From a checkpoint of a small transformer trained on Wikipedia: a variant of Adam for these matrices.
MLP neurons of a small language model. Each row is named by its layer, matrix (gate and up: input weights) and neuron, and shows model dimensions 480-575. Each number is 128 + 24 x the weight over its row's rms, rounded and kept within 0 to 255. Numbers have three digits each. A neuron's up and down rows have the sign that makes its largest values positive.
Before each neuron's rows, "fires after" lists the tokens most often just before its 100 highest values on Wikipedia text that the model never trained on.

fires after: "\n"
L2.gate1407:181160118093074085118114109098135129157172098152125130115154121117124166084123135111119089144127152156138109140076108127156151134164158170100104127129146136156131110130105114127145151092141110169151117158116108139066118107137128082150137147102120132131137132129107127127122120132096130135
L2.up1407:070164127079165135125145162134118158129091130138136127128182130147212135116090156132138149134112124121137136116105120100140102134123145158148129128132106143126108144112125164118143117184121158147129105100118114142145120118130103111155132132137134178131120122091110109145160107129161109116

fires after: " | ", " |  |  | ", ","
L2.gate1552:161140135153133131135119126123134166072107068138135113156157120140085147116138139113165146084130134171134113142086122131119111099106135096120132174110143122125132156138127160134116163118104111142152133153105136127135102027108137114167103099155138113092093117113115112149096155110118100134
L2.up1552:137088131122129142175133065126100105143146119089108147170131130113127149119124127087137108117163145137132141102129123074128138098108099119118160145106096125128142134130166134162139090163143108110117104147085130145135135169119094173106136134139162160103092111156118139117177139125128097164

fires after: ".", "| Party", " |  |  |", "46", " |  |"
L2.gate1457:181109154158132072143101113191134113114185101113150175071128118098121092123139140119104147130142134136094161152144084131104106120121089099136172141085129081088099106139122171104117139136126153190116098128110171114134168091102129126096120112090107093124125134141086143103113142138131084151
L2.up1457:123116108113156133110133167118158113140144158165143145122126151119136138152121126122112104090190150124161141155161121137127148118177146130131119121145137103146140140171136098161088153120086145108183164103154130120188104078095140089141156116115137154105157153135185108131124070143119120128

fires after: " ", "-", " V"
L7.gate614:112120136095106123166149124070086149136106139133100121103128148152139115112155129132124120075167091158125145148132113100137118145164145125090094122159108145090184075100152142172090102147112153185150156138181114138111135128124133089131135112133118125109108156159136124153151130084113130137
L7.up614:102145093119164124127150092145116115108171116105118132113137139093123096156153135134121142137149133144124129124109118123124181117095125085126086108115077150113130080136054141092171154133144171145097109125144095113081125091132161117163109140125192132152139089134103160141094137103077141144

fires after: "\n", " pass"
L6.gate1139:146156138121126068151178102159129142117131135118128129135117165100101133138148152137102108112125105121124130121104130145128141084138138111129112118155128163091145106158146106120138153111148118143125142129118140122118093143142132086106140106147139119118107141128137126157114141084139152213
L6.up1139:150130098095094161129138161136131131104141125171180138139172135191160122167105095160126141130146089134115124094133111128171157107085148134164115178138127140116091116133093115072126111133137158100134136121100131180106110112180086146133115119123132147116120115150139170115135135123130154143

fires after: "\n", "1", "2", "0", " |", "ep"
L7.gate257:120151135125150109119110136104143077133132114123154145131163127120119118127110116103140110115166126085101139142142119143107162165114126142155135105124138127144129128156169157150127113104134121120138138100156125119154140135102142135145139160131090093134154100075141137098113095146126136113
L7.up257:111130111136131101135127117130101125097097090116105146151135120125128110158122056134093090141085139133155100115115174160097111125132128138144126153103166083111119116128158173134108141136131124168146125177127141110131140130128122116114128099143139112127120114082102101118123170106115115119

fires after: " | ", ",", "1", " |  |  | ", " | - | "
L2.gate1550:115118081117129111150104096137185157140151143104140081121117107140096128092140154087148139080145085101127133127136139103151140097133131096086161155141137138176094107131153173155142137065096162143134095115089124091143148103140102137119090118112163141113100136082142120135115123142112131094
L2.up1550:134149119141122124128142094097108192098095112115142157138156112096173152103132157118171097135151125144123149112144133126154155154120127126074116150173151136145120097177151105162142155112123112128124157095118086157060159136130132117137134120120130115122102096131128137112140188137167096120

fires after: "1", "2", "3", "4", "6"
L2.gate469:109147098117126108106164116146094150114094111173158125141171096134114203158097136126135175110116149114131155156152139164135160162127123138145148148133186111117120096114112103096195162143147156137126110107147151177162163147185134145125100139121162118112155110104121129101092109135129112164
L2.up469:123140113095147141095119152169169133145103149122123153137136168104108126124145122136143095102148071120125107127113113119150161119133156116107137139136147096152092074178079147145105081121137097155093146118125127129117115118147123086164153118147128117169134160124099124138160113110141189148

fires after: " | ", ","
L2.gate539:089167133120116088118117128111140099146113104123144127127123153157156140159134164142112123090128103157153121087138135133162164137186141087169101081102102162078100166125118152124100112093110117152114096079112133108126099153125137120113114157106147087105141140124108118104128118130107111129
L2.up539:122088090152121130127142132114119161125118125130125159120182104113142150091149159114141147111127117116149122113151152169109126129094083092134115140138168138108159120136143129096116109176128145118109145124133132116116132131133113093149112102117144133110142117145120176150106129150157149142

fires after: ".", " |", "–", ")", "-", " |  |"
L2.gate187:175124131119123164145142144156149096139121112111085123097123100094161115122167101114153143140137150145099082144161077163160098091159119098145160137083127130114095131145124101151129128143147108145103111120103114120114125119125143116124122105091174092148152130131094124119146183152134122155
L2.up187:105119135131126127117137058106155130112111140169119116136111137111115145113115120127141122117148154168125125129149139172111140128139144112129098158134124132090102145124113140159100168107102173164144136114138120154155127117105125152165172154108110114113085152144155129115129134144162160113

fires after: " | ", " |  |  | ", "; |", " |  | ", "″N "
L2.gate497:119117114130119104112122141157127156137135092152121097115102149132103140179090160124154140132112146089123138130140147144126118103061125146135063125149113136172105184113129161127153097063133103123087074133082130151130135144126163153139145093087182129132159161107132085114152099115135158123
L2.up497:130094121114131153161108118090115128131106097134152154152118121118115156189140141158146108109108094156083106137105127080091131119113130140074128139106148135174098105166166117116133154108089141115095095151128143174111154105120154141121106140118151122126102138131085138137112162173134116135

fires after: "\n\n", "1", "\n", "3", "0", "2"
L2.gate653:106099133135174110110172118132108149132088140124171130156139100116126153146125134171126094113139112102093117129156108107115184123108072149117131128135093147173133112127135132102152145080099132114160144077138116090123092137163088138139111111153125069128109141121132146084135119160138135168
L2.up653:137142154074160076141122131115126124150140089135151143105118111119097150105150076118188108109115108109096091133145144109136120123096074106153117104173111119112154155145125162130120145127104136166139104112114144076117101114118135115112104161137130125106120113104160094120111117137139133159

fires after: "\n", "\n\n"
L7.gate1476:122123136126063129156110120087137172119114096145169133129123150115127132157142124118126170113138130152144107108096131135166172135137141130098123066118118158153107096091121138091142137145140127130154101131120133076139112115129132122180127126163139119124114110093104077136103102101124106116
L7.up1476:109149113086149142110136100084145136154096092130136146115122141093109110109121159111114186137114156105120147120167121116187111070112099106124156125122158101167112133169102129155134151123091141161093131134136154141128118124118166131175161100087105129131104167111139168082161124127088115134

fires after: " | ", ") | ", "; "
L2.gate613:133128052142183117136139095150141164124142100113114133132132129153151105171078148153141168160151112136130106156132126107112126142084158108141140132097162163116120111134127168119126155112091132131098120140126106130138161142160172138109117079100141129138092121119148122169135116100132136128
L2.up613:116095138121154117158126173173140158186141148127088146141132124130101143108133154129106123135151105116138116191152116096091143130132129125124137138138148173114099125137157115122178169153144095139115115146126091138134102132114135164146130157139163134136132122108151119085084147068079178151

fires after: " | ", " |  |  | "
L2.gate960:110124157161115079126148159160121109164131115148127147115140126151126103125133134155146114122141115152160083117108168181108137132122137113119122116145116156124114142126131156135097132134145114129114121059126114152137117157103134152080154112139166098105111106139139081120114115103129135173
L2.up960:117121139147115102126114125144159162134125127105136118133110135173097132089137121138166140126102132103164104137142114131072099119140150097130111147138183140102109088116141110158131158133137114081061161151144109144142142117113105122163114167143127139138113144093136156143115156135080155138

fires after: " | ", "1", "2", "0", "7"
L6.gate403:129133180148134124126133098133104141141110135127116130117125131167144133112141109121164128132119149103128143176098116100120071107090114128131132105094154126092151133123136121094151157141075112160100172175145127092142123141122116118131141131111138155143134125157160133064109074132165122145
L6.up403:104106115151114119143133136124165090116097112126121126115125107114135159151129067162139144153100105136131084095072098122128132131152136119140134138126115129178143119122156146151128090150112139157148115131068136156127136136150136118114122092118129092129116125092105103148116111153114102129

fires after: " ", "-", " US ", "H ", "A "
L7.gate1463:128090137145102106121081125128142130127185119137077138108160146124162065172136134157142094086119145131111138127183118133131119131157108172089152095118097137135118130154084109113116167143156115178132094147126100090148110147107153081181094142121105119103108108164115108120121155092116089123
L7.up1463:086112170132105106145163117104173116112138106091061109114095118084106094126117127143110152110101121122114127162124181169103123067131079135127094129155084138159114146121080131124142174149111143148109135161158128144129130100107171112106115148138143129144148158109105139105090094146130126133

fires after: " ", "1", "0", " A"
L6.gate667:142121140160125119160146123149091103161098130173172148168089092133145117149159131154109135171108193160149135171160089127118110147136105148121128126160127153093137159151091115113163128160129153129155162158180133116121127118139165148150133168140124129156091131118145128151129081118127142094
L6.up667:103134135177103113137116137071083140111095108084156174130081135103135126117081108134106137128114119133167080123140137111123137146143162117127088140078116141137140110113119142120116150159114107121135123152104150129130137126142118101117122153115113088126102101117123138130093111179119085125

fires after: " | ", ".", "1", ":", "0"
L2.gate583:135111159114155122138123135155106131168105138101138206143098102083132124121134135106142107140138151085143150148125111090166122117104149092141158177141157104133114111099154154116147156129093107127105109110117139123167148130100157112108150121107090133171146127162128061127116121173134176139
L2.up583:129119099138143143146147147099135141113126126109142115153127153097078152134121119135125115098127115144148114145124158152104161106172154127138115122132135118151139118147116094120140051121104112118111133106133141102106150132118121109112092144113125135130135113112154124125102099112090148110

fires after: "0", "5", "1", "2", "4", "8"
L2.gate1085:147129128111107126117125151109113116156116123127151092124136134077093132133152145153124180139113109094147120124156111104117115129133147132182163119129161144130146112119112156075118122156132142163109163144162147132135112167110139128104130091135154170141123093091125160112141101125147117152
L2.up1085:098108128162126158108118114148158122113112104135128178100133132129123054126162112132105128121134129159176154125090121119138142073119152149127117123194152113125121095117093167117108070171162094142120113118095168101128138111130104114102090140145145064111109142137139104115110123130091119121

fires after: ".", "×", " ", ","
L2.gate244:159149107124101110133129120085116151069127126070131120117100153131130095148172139092164105160116172144095105114127160111092133105139135113091126130097119133135153127118094151144106103146130151157097174088105127145144150162077143104138124154149152140108089129101129110147135151127118155159
L2.up244:122107101174144131147126151130108113080148132141137140166129103136098092141114176141121147125144120123101163087121111123105121084145134125111116134100131125099117140129096153098100098132095130130128143170154077131105098176119122130123130138104102121095109098097124100140119111076178117128

fires after: " | ", ",", " |  |  | ", "0"
L2.gate1396:117132170110111085166073122137142130095144118112100121141139167114094145123144141117135120104127096096101155140138169146131109069105158114100155132134115104139078100145106141112115129130100111113084126106096105133115107162144138093139143091098173103110120120089144140094155154157126092110
L2.up1396:130122123079125107102066087102128164152135130184109131145136110123127134170147111145126147111117122093123136098127168160180134153111129131108149163141155108158154120123150130146112086122133126107179127110117139125087136137141142145150108113118129155168110147125125085100121121101110122123

fires after: " | ", "0", "1"
L2.gate73:158103147105103101141154169119154122129140143153104113102163130111090111135103143137125133127140134137115119150143122111127149118135149119155100116140114087126104136134155125095094120150114099147099129116136102117084146095125143127097136084120153123118080156092116080124167077072155115143
L2.up73:138123122129102149108145132138142140148135114125146106101170126119121124100115118118127132117182138166162133156095105112083097075121113148120157166134173135153120130148109122153142177149132149153151155126135132106095097143113074078149117149110079114127162120153136149118128146145113152154

fires after: " | ", "| ", "; ", " ", "°N ", " on "
L7.gate819:103136157131117079160076116130132148131088131167174139113125128163104122141094138157091094147128129104111154155173130123095157108109104149139112132135109102105169167154079187117099162138134107164126147156125118129150135138096168093150109121125119132098130120089115120134073124139121107164
L7.up819:097098157128138112167136118133143133119107138128141164156125108113121136134099107129127111109124113115173159153123133149078164129138095089095104128131113175124127148137091171103123121140116122148145105145179126116109118145097171118115112132165170111135109140116131102133109125104117124155

fires after: "4", ", ", "3", " | New |", " |", "2"
L2.gate1109:129120140111131123157100125155134130123186124143118110113118100126099103171049135172146137130140096163166153152123129122135160142108103156120088153170105115161113128120134145115148131095115109131124142097124090129143118157150139110131115140173112119117117121136145140076118135154134094142
L2.up1109:133143141163127132152131108159097139148189103119113151124100077081094126149107143141120148107156125123100104154133127115160087173119145104088108133115132121125134101109093119099148116154097133146141128130127176136124101120098131110136113129062206101130108118142137081099114152103098129142

fires after: "2", "1", "100", "0", "-"
L7.gate751:164098099115136082134100102105149117148133124113095137134132131073126111131123116112133162125143153115123120157135125147139091152136132133163147059160133144078168127139081105128109153123093110160109132140103131108127154155091133180120122104168129144113128143155110082137147052122182121145
L7.up751:137118114129118168140129152062108116199123091156171099186165133118065129151124106147114111154098082174116145132123140152113139095135148172128108110089123105140122138119086093124115130156093117082082120156147106118093116158135140107140103123155102117177127112114084138152116107203105118154

fires after: " | ", "0", "7", "3", "21", "ins"
L7.gate1067:170136125149107093167175104134110088112121101115162148076136129131121131081139104104111083103154153167121132106134126142138119132151150132106153105151106115118164135119082091126111147103123125136139112099195106154113154114153133101135105114129166116145109134139080127156128073128164150133
L7.up1067:097099079101140121116134149144179128130153110119147103110157125124145095123140126110160155114134122130137083127172157107076125184147124112155142091202146144152148143128100100128096153137140119155120191126123096153146158147144120100177071129161149140148151165144117107131080109138123142080